{"n_layer": 8, "d_model": 512, "n_head": 4, "n_kv_head": 4, "head_dim": 128, "d_mlp": 1344, "vocab_size": 8192, "activation": "swiglu", "norm": "rmsnorm", "norm_place": "pre", "norm_eps": 1e-06, "positions": "rope", "rope_base": 2620.0, "rope_fraction": 1.0, "qk_norm": true, "attn_scale": 0.141, "bias": "none", "tie_embeddings": false, "parallel_block": false, "init": "uniform", "init_std_qkv": 0.0161, "init_std_o": 0.0, "init_std_up": 0.0161, "init_std_down": 0.0, "optimizer": "adamw", "lr": 0.00149, "lr_mult_up": 1.07, "beta1": 0.95, "beta2": 0.99, "lr_head": 0.00624, "grad_clip": 1.0, "warmup_steps": 350, "schedule": "wsd", "decay_fraction": 0.444, "decay_shape": "linear", "final_lr_fraction": 0.0, "batch_tokens": 131072, "seq_len": 512, "doc_mask": true, "train_tokens": 617900000, "steps": 4715, "dataset": "wikipedia_en"}
MLP neurons of a small language model. Each row is named by its layer, matrix (gate and up: input weights) and neuron, and shows model dimensions 0-95. Each number is 128 + 24 x the weight over its row's rms, rounded and kept within 0 to 255. Numbers have three digits each. A neuron's up and down rows have the sign that makes its largest values positive.
A block is one neuron, or neurons of one layer that tend to fire together. After each block is what it responds to, as a language model described it from the Wikipedia text at the highest values.

L3.gate255:117144116117139157121138084134125134146142106136146140106072113088116082097115093132110099145130141141107171139143096092111118128137099140160102156118170126139118092125107142109146112138171123076115132110130141146150163145129109158076087118159083147095095171140116125118121135137129130114
L3.up255:095154100130070110069104130119125169161129108154116090055092126169130138149132148082108126124105140139128154120104150125070141101116134155125130126122126130124166143118110136153139118145146119125167161124155139185149116102148108133132127135118098103124138122150105106089098113132098083137
L3.gate685:097123084155135163134146157093137120148119115137061090120130149164148149077159135174139192126116099131105157153130116107120134111122136110158136142115100093120118106192131146125136109098083132144106161126113114122145156142148166144111130159146114150110102123180137157144110150133136123135
L3.up685:144128128117100120094142132099129152139098101118150131094152099098132148112121158110123108103120145086132121115107094146108162126108134121098138132152106102154139103160128150080165159129144138095097129116118112137115172126141142127128146158171124176137166050189127130118117109127162080105
L3.gate791:137182117127140151112094109088093129133113112112117155129124162161103132117155102134092145130147154117136130144159175142103162139112065131174122102132140190098125119105101145151178124104140121144156154099077179158147098158159129141097090155129133120071140139143107133125148138144094108131
L3.up791:113141115104109102103161119121143111142108113155140139137126119116184120132104147141120119115116135147143173088124112086146115122114131096109107087174107131107090139109079152118113133126164098135152135142133140114115154132091154124104085119098163090102135112100111098122131150144122124119
L3.gate814:108156106149118125137132119111088108171142164166138131164116134128160148158111122121125125109136161160125143159108125087156127114152123135133138107120144151133144110121115168125142171103061111132138185111118146123120129139158153128138126127083153111168156104128092109134126106110107129153
L3.up814:152121130150129174102154148103105119139138177113108133090145159122166140103123054166151115152099126120136098099146127088105131108156149119132119131107086151155091115134127128135145140115126130092146149114155123133119111105060164114114133128100158123192118099103162099152119125115130131136
L3.gate976:165125158116136143099161121123124148145110147156148103132141112088128106125096121108153142113162114167129127115110130162098118085126156146103140125162089123183118118127106127134103142116139127105120115056158150091127127135172144113103131095165120136099129171148148146145121159051116141139
L3.up976:129077141161151160121102137142109085133143156139128138097161155160089115109103109158186212150126129130112147105100113161161155126101149142118093126147117116124119114108159174119095099125121140134151126138119150106090127080123135129102107127128132134103112126152130131100162128148125122120
L3.gate1005:124153157124152168128132107131113132114142106112088135124102161135117145092099130130128128118146109145162165101139092167120111083108105115129142136174131117148095147152147124175133131118079117100100137060103140149143150154124112082187119145130105194148123113143146104138113092146151140140
L3.up1005:147091146141159118119104141134142122117157145103103120124115150111127113145132128129132146165129156130125169059130116150118126124124110120099123126129114115142134079109116153153120106105145141116087110093093146119133103101150112099140146119104146151123124157057166111165131119161092152130
L3.gate1178:144157067135115136125140131110132139145082183144142125098130109142089128154114142107128145107138126165111154151147139153121163077148105121097165141120157097128091127140132100152121087118137124117082144128100137133090086134156126145148135162124138095118120083204116152137109119131114124134
L3.up1178:112134082134115177138148093135139103129137123117100106111123112115117106128129121128131119095117129119130089155149116167066087135151107144150166147166130103124123121124140094110144069181140084139140127150086078145118147115152115151162147196102110120168133112108137126099080158069126099128
L3.gate1216:126134104097141127126162128155152078104170110104144106109117154132103095101132103147177113131105141109102152116120119124131160139151142138149134127109153129136147126130134153146086140074120144114106147109126134170151123143151088132046075072125118180139147122122113144098124103139131148146
L3.up1216:148126130122139121147120153150131140172097150125125133128135119126131119089131104121132183109109123144141157123098131123164117172119139085125105096117104145120128153114098113077142131140131154179139119130108084161136102125183161125108095116141118147138112127155148140146138099070073138102
Mid-word continuation fragments. Word pieces that continue a word split after its first letter or letters, such as m-emb-rane, apart-he-id and U-ll-mann, plus decimal points inside numbers (22.016) and minute apostrophes (85').

L4.gate264:109156146136105139108149156128110138144143089145140145123149113154105139148163148191107129137115088114123128135136160145093156099104102104162165129115160156171128154175113105145153138116136146152074099104108156150152132114092167176169184109139126136147151113138158152127108138159136117138
L4.up264:092135145129101177097112122147138171164140163118134104132165122107115133171142089101092161147111170124140132178150130110132130138124076124148140144103180140083142165168143160162160173154108130106139169093110171143127132113125185169118191136143139141118153120131126153123104120167117094154
L4.gate459:106117160088095138138153125171131146136122143161181127107157173115154161103108093102119145109132141100069173147133144147135126146117161129121123097105108086125157092110166090148166159147109116114125158115152136089120153168132093141084190112124108116125094164127149144141127170111123091117
L4.up459:110135120133125152106136076147074133130110164136133127130167153121140126131135116162123137079118102175121130108115119154141088135152117132107066097151119106113100160125160140129135179146162099133145157133163165165144126128124117152097171134170111112088112107133114105146115154121118126133
L4.gate675:136103129119127105118110084152134096154145119156156135142112162130118134128117149145106144151172153099116126132099123124149144081135131102142153125120125152131135104088115137121180117136153162121121135099139100084116126126173127155129132147159089112153102145133115146103146110180147129125
L4.up675:123136129100123175138159116102085150070077165139116136128130112105132139131112168112110200123141132121129111115130128119131124116118126125111128129118106112151108138111103100090135108130153113116143160132128151138120126122116135103139081130072134127114122154180131101125087111139132079107
L4.gate703:126120111145107153145119111172121142172114122090145161139133128081166119137139103153147118099098144095135120110126155092118131111153134134137138112099139119131121175101122087144163139174148135132124127119160105115087139138068163106147115113095096112118140081150113076099127139156139100116
L4.up703:139114155166147111125069083188127150123139134120132139183148111171110114146116170165148109135106134101106138135171137119110079118160151100156122128130147126158150137130125102134102098137147118141135145115158125149195184140101117128127151160088162116128115103139122148105154161122145114134
L4.gate847:091122085151151130164112137123064116126165127093111100132141141132110102112139111112119176145115146115136114112137145086122110047124137148113127149120071150118085132139140142130085140069120147117120173116126128123138129102162083118142099076192113120149104134130173180154101123125159094177
L4.up847:136119123158166135167098125116117129167104127135087097150160147084107108130126121127169138151127150129130154147129147119139133142096133079128158116118116088127062112143135078101136121141173134139091123163121167100125145123137115144142125092160142128135102145111141142121095118146122107140
L4.gate952:155145134153133091112135140148113124144111148148112130131171164194116146108100161153090143093072162113081123103128072090102116176167135074152132133176140139136132119085159096130104132079128139137144140105119131134085124129159147122154118118130111086099100111121126143095135119125132125097
L4.up952:151117116132151131132102120139119171106138091058148160151152130144111105145129141136120135072103156151112145091141096151136171160130134139166115093125147135140122125151131129140123130136086136157170170139120139124113114128079093157121091141178140159096120165119097120150156148167131143142
L4.gate1049:118091158130127113121104174098057127127125162129103130108132104106112161117122135135132159081118170142108068127115123157131154132149139088123179111132166136199118104145135100096120121078103113154126148138130123158151108141136142126180148109183121089131085117158132127144136112116102134154
L4.up1049:122110137104143163089139125177100141127115098128131174133117123084135131143147169159143124142087127122137153099121127152136134137107167108166168107155135109122159160154103120089132136108129114127126158162160150095094105124128111103140165156161124142129109122134129147158154144140143125166
L4.gate1213:121129127095131146152130141163151105142115139134116158154144107138159086123140169140120122114139162137125111143142153162110114137111115119093066126108143155134112109104095140146140160139103110147116147159167118129149119075134122132156086127136136125097122127145124118105115174156167123187
L4.up1213:122159110048114107148137117137109159153109122095106133115120115129145129088143139138147182132140144116142096131120155146164135109106098096135105058153114160135075097109108147142165139113104131203136095147154133168124119118115130126177132132128109170110113145080113100146087181125146090163
Stat-table separators, mid-word pieces. Column separators after a number in sports statistics tables, such as 19 | 0 or 34 | 0; also mid-word fragments inside rare names or words, such as melan-ch-olic, Yong-ch-uan, pers-p-ective.

L5.gate715:117153119157158113180099114114113108109136115194154167134099148138120132144117195130104142166104149087110126120093088171109150094133163151120123165116161129125118167136121099122109130138109163176115093109150140150105150141095164127107104189129093138169100190123132129137095092121129116121
L5.up715:112137110109106130125116113134115154116081166115156155146112089115143167109124114108129100120115127141139110076145152154193118154158110135143108120110092144119109158096131133147155113084169093118125124130105103119126163104132090146148103104145134143167110126140097131139115075117129131075
Highly predictable continuations. Tokens right before a nearly certain next piece: pipe or semicolon cells in football stats tables, of in man of the match or Republic of, mid-word pieces (Zan-esville, arr-iving).

L3.gate130:149149143098121128111123144141133118103121082115126110128137116147153145155136119118124114089138122138109122111164127118141101146164149113159131183138076143138110148135106118142086142164147140106133143108154109110148107116119099129130153133159125135165106169140157122153120121168114158126
L3.up130:126123104147090151089138154134097113092143135122123137111134148131111160116079163122124144141137152090133137128138137126174119112096180083107142096125123114174147120166152093103160116082151149140119146157137089111144132124142116149122175143078124107116176108118110144182074130128182139127
L3.gate500:119133126176120138124125130130097106112145130149159094110148133125152152137049130134124128102119117097107145128121132128135108092117150095131120093127114114137143133164134164118122119117120113134156134127165114131128149181113165141120159128104119080145145118120114150123100126101125143153
L3.up500:128133144118096140097145117113142123170134147126145141133104153109129129130092140143118131137137103066131120107087118118117128123078146134153159165100100117120123134164134105175148121185161084083152060113172135115141136106140121151138094164144123131144134107070122112135111121128151154117
L3.gate527:134116117150123107144115130123113120130140108119141135115136131142120132093096132134094103099111102135135131092156156131134104139102127090158109164123107147144151115116161113150118086113115122151171138109158130083122137071095112094104152097136114115100136098130119139119154137171159131131
L3.up527:183156151151114121097118141128150105134134147183145111106116119094168142107100192114110140172113150140136087119103115187149134145132114114109155165112106154128104094129122123120148139126127129160137147101091130116135112100119127124170112119117100160132102114123151136138153139183143146132
L3.gate953:129174164113126180126107159149123127126115152149130120129170108125153159154135175061118129107132078111122124143077120158092147083105123127156118114133146122174155102162126142126143133110156141112149130127110139072150102146147127144137154126156136156119115116120112086137136134112095142146
L3.up953:095114107159147100146073117138128159123151141153129136132133124112100129126104146145119153073130149150160191134168114148155095158135093152116128171097128079126140112115126161113093144116115162113100106138138100130160163135129153096135144161142109157139147100124133109144099136131134118110
L3.gate1195:105136089158103067178124172100104145095136169169160141139121113147160113146094120102146171106140195128128141146112133080160160123150115142094134138136090087136167157138168127128125094135120154135080121102103111142075080108130142121137170149137071105154131104139157107122173122117131148128
L3.up1195:141142129159102166139137132140134123130103087138129104169150126107099121137089102145150152133076114104144153118143154104101153129115086150182107098083110126122109118126128110139115133143167081155118116163137105104164138146133118117099121066066109123127115160108115163075110136190128105108
L3.gate1206:108111144129073126140118152118117113105129124153099143127154139146122143153099134151141134067149122124143162123095130104128117114132130103085190141124093132123152149150124109115129154106144107116127134139103090088111126102126105103118113122163093066107126108136120118130147140156117168116
L3.up1206:117162172136107132121142137129112128154122133145078126077128116107137127142068137121158097131147170187107129094123155085124139136098144179123164142148170175139104114108151128116073093106107149155171112148150133166133115133110154122135118104109090138126116111121111140088133150112170179159
L3.gate1212:167141115098138106136134136107098102094163172106121138113126117120108127150150128122117142096172140136163116142149167140088104135117117132180144149137148126108107078180095147140135157137163136141150112083162135145129133148075149168105122079144075144137140126127124135082103173144107107164
L3.up1212:111117150113095164110121121097107163146127163154156148122134112116164133087125117131115133127148117109149131101116138101070140115125137139141136086151125134123155131150118131147091116132134105121142161097163109150131090173106122154125120118158164113125146154196140149151144105155109117148
L3.gate1285:071174074123130142107104087117126109130114138079141122104149136121156137137155127195154115158135146096130092127134125131165154097116129106129148111092136102100125170087166110149135139143171113121098138112143176132119124105121108108100115142144119098141119080143111096092098126148113138125
L3.up1285:068132124183087101089133128126103154127106107108103122132150097110152193121093136113136100070152137126155171143122138137075153153118134110051115142156121130135123135159155131138101097096165121105132138151193142123110165096132127140104148167098114135085147086122123112132095108108166153131
Table cells and name fragments. Column separators (| ; /) after numbers in sports statistics tables, e.g. "33 |", plus mid-word pieces of rare proper names such as Aj-ax, Pe-qu-ot, H-ap-lic.

L5.gate834:135139118097133107137101152144117116163105087140138131089128116092109128108121145132125087127129110129106107136114075134143092126141123088127156111129142150122137126117121132104159137135143140170115150143142140141146136121179108147111110148154131097175083110142135148075102148110110144136
L5.up834:128133151147141149134072118118126130120112093128165157132125103125125123149123147128107120107148093159138140136136126126127109123129144127073157152142129160109109141110106148100087170126132124102110148182108099159139096151141103132092158163135154083134168167126128119105142165157134116168
Articles and degree adverbs. Fires on word-initial A/a/M opening names or titles after list dashes or table pipes (A Terra-Cotta, Amy), and on degree words (relatively, very, more, most).

L4.gate18:171104098095132178144138112124136118120145104194127149144118118118118113135138125129127117136104156064144148136120122173147077136094141120110147151109154107147143144121117077125116121138121121137149196136142111109146118131138127113123118120164061117128062132091102149131098138123129096133
L4.up18:190142151140126132127107102141179134123104087162154169104114142101113164158088128098146103127133113129146129107121125155144155142119179107110129144063114113108150145115101160119137089168099174152113180099172108117075100113133122103127175167138145153103136139139134133119146122133190148128
L4.gate76:111109120095116123128114124071125096127134151118117127108144132120130107111117128150112115102091155133116132121139136193102127141122101098102102108164149135110110095135145112131190108118138170132127152105130098152130103162175145119108176151158131147123130159083150158198104116155146142108
L4.up76:184109108130111142161134119115128107157161119127084127135134126165108192072134180133125147163128148109089113097164114154137138107097126131126101161119150151144103108118156134128101152132113161138126180132143115125175088109111131104098157089132114141105099130141136156124128131146175091095
L4.gate101:122149094127130137159149095111128134136126131141095167118124084163139126119089142133094183110117174159144088107146103119093157175151123168151136125096090153105112144118197137119167153138164142135146142152120088097126143117126180069096152114100113092122131120112124125130143110119110120100
L4.up101:102130114139096129154120140079156118087161153113097145119071159116115153163125154128101109135144128133092129105139140124110156177138139133113131143070063150119102110114152091167129101182134167125141134125122164154116134129160140105114120186114137185069101157123132093158152135141089103102
L4.gate368:156102103098134156124184131123125101151124118131189126132113081140116159129110160125114143092122086186132101111126139117129105107115106093091146125121108112152103144148130115161147147130137156089135080140121098099115095075145104111131148112132151126106076104146134163132089120145135142148
L4.up368:134120136164101160112113100142168132147143103131113123124144127123110153107133129141103061127114137082154070127100103117122125137105134117140134131107167144100143117073157112125170130095108162128124083141148107150121160137127148141085088131127129175125123120119119112126127147096164149143
L4.gate371:106114103097125124114144145145134138122139144113106096163120137143135082128110167189124159078116162136161158095100127148123065086122138166118079125124155145131111183144136136133090127134152104140101124177167080114105131089140100137129169088126130129134122116095125170092122153140141147099
L4.up371:150120115078136123150165130133122096126162086115157142082126120105158105129173106134108132117182122136160112128134120141103101125128122102127162152109120114150160127128126158106091119132154168132090136120143085148156126138131132148110162127116114100138137124154113130106148157144157116100
L4.gate720:124122135117104139104094105109141150163112174147098172161121114157145174098166148128112169121085136111136106136086124152120141130117118113155130120131116136162087138110177078111121106141151128108098100130105158133118102091124181137101123118146140161116190062103133132120143160086111115170
L4.up720:153137125138124108139157131105154111148113117099149103146094126139133163110107172098118127154161121111104125129123118161132141091127084106120088111090107109111135135111134097137134131186088130159170164154141136140121104150138118152130113192137131146156119091131157161140166136097137135111
L4.gate1148:136126089169127158121160108135096095149120109141117115159122139066138129185111147103109157096132183132147083137133159130163148121133127165139126145151147117096122122104112117102113110142157125147146103144169112108106118102141166107083125156098113115103086179095145116169131151124109181151
L4.up1148:109123152127124131144071162148111135151119133098169094155117112113149122110131197132160124137096152120106152125141114100061148147160130157135147098130132102105145072122110148078118116118101154127107133127107111149151117145145156147120175113147119124155104120143155089183149160153146175133
L4.gate1286:164129147091145165120174109143135166105125120140115119161104141100138105143123169100132099139099156099152121147098151158138131120120114108111142105148097110118099063111146183127097180110123192146140183172157140147094092154143170119110121129099135134116105113151147104155142110108134088121
L4.up1286:103097118128117119128104145134120109157097111108077123119131164148092155117098114132116130142101111112117114106100138088139150098163127123123125126170126123106130133131107105074177121149160128132166136088110088121157133132130128130108127159089097103114091122141138126149181096171165096095
Word-initial capital A. Capital A (or a) as the first piece of a word split into subwords, especially opening quoted titles, table cells or lines, e.g. "Ain't", "Appearances", "Aurivillius".

L3.gate88:113139114134149163128118137089105143134103135118131149077153089167140142138118130100125131112140125110100117095098133114118169157138144109094104068126145099143128130077132157131143034152146140102093139160148144158128117149134100146120091123117109143139133140136133151112114099106149168138
L3.up88:137157121129164173183100188141110131101110123157129150112125090127123132126121125141134131099108139132122093154144118119138145156144116178098132105114146097167120139111151117154125125128120116133109141149095132105138122141147133116134107136133133151146102148129121165104130149124161157076
L3.gate218:125147115158116113099124152126126114128104125148111168134095109123104102108132144137130125109127186108133155123106111133098097139104129143133132125137168125131127124117151159100129131158137123171115116165149109121128179136124151078142122098129131091095145116152126113156122135157099138180
L3.up218:149097100146120146126152147143158129107122172157111145149147099116159137067163168145125101140135117119138150121146134148103133158135105119131132129059098106141126132127132162072126149131140141153130140143130134143113138129138094111153159140175123126117142125163178124124141167099135136144
L3.gate314:139145122142168124103153122155110173147119118083085152171108094156127163141121165095104126110109117115140097148117110155127142142162148145120133102116158111099132103069135126153136134120154125090142157150123122135153142144124132153104140117127115166123144117135151092140143170146110110130
L3.up314:150111130111143103120166118125153143162112129127152117125125116119145145141151091133156133122142144109140145108107082154110116126145119132134086140079113120135109123103153125099122138117070126092083192075101156174179145121116129122139104092178121127126111122110148110104148152106171152117
L3.gate1131:115119132117125112178111122122155095077146116140100107139111138167119088117127106140114127124119163131104104158155134075119128118144144154152137125092131129132102164140145159185133102151125128157105114128184128162119122120153091130111127153127120120100123126146134117128139168164113179124
L3.up1131:125123130096135110110148126080167124071149110174156132131113120151120107123145167114145128169094121126137091118142092154138158142130146127131121104162126116112142139142153088096101163179164174146163106152118133152137126164139140157115156136123160160114156173118147147106154170169087148121
L3.gate1218:134132141133153107113125143099133102145114139124131135094136105151145184095137201126114114107130118132110108128139111158125134076156139130142115093122096156177147134130126113131110172144114137099183156126164127129115104168144148094121104119152126150144145125130117093085135107113117127143
L3.up1218:134139096079112138113123149107111107142152123100119108111128111123149146142114122149139134152139159156163108137152092143102100129129106121125108098164120106103108114113154185125103134123144131145118157147123110135161116118134159122101165136109141099096134121177141100142151131172129170106
L3.gate1226:128171107110141077058108146118129142108129052110126126138094140120135142108102163128131167126185170143075119107103101159111103146111114168126120099120107125108098200128125158086157154128138167127112113146114097076126188145154174114129116076136127107141145148127115136132104170167109138161
L3.up1226:149158123183143146103145105134143118120126109150104154127133149116135135130155114124122160163155136123085132107114076156134145132160079144142134162130095150096148106123108104160144163106131114121110120118103110122158120146121149142110103092175150153125149177173132094120140110141120111092
L3.gate1246:119163149117154095127109139075177130137135139143153108135164137129146158158155140095132144139174149155096094141110137130114161152116097169145140127131118117129145129153135170155100165141106143107103125111140101102139131160149138099145133114130149104131139118109114155144106140165142118136
L3.up1246:112140145102100138148138126097099110074105151143168140154065132133131176103132125152146140119153114128147127128116138148121111098141090115053134110139121114124135150160149111114133182131150136120109124159141107157110112147135085178102145114134189121161147123145128121088122090139115139091
L3.gate1276:110131112115132122143091140116098165136134147142129154120093111133157104092117141143138126089158117143133105157118129157111108120182136138122166107136136106146105117091130130124155169124153152107108152090144092138151097137094124142134087112172097094128125102120111129103111123133117109115
L3.up1276:133127141155117149060125136158107095135206159096113120140082118085096152112128149134097102132130122073149118123135108145170153143146104120134138143116085154145085133070112112125162123083113153114122101104120131101141139167110181134112167127133105134130135122103143097182142171151111108150
Segment-opening article "a". The article a/A at the start of a new segment: after a line break or heading, an opening quote, or "is/was", plus "=" opening new article titles.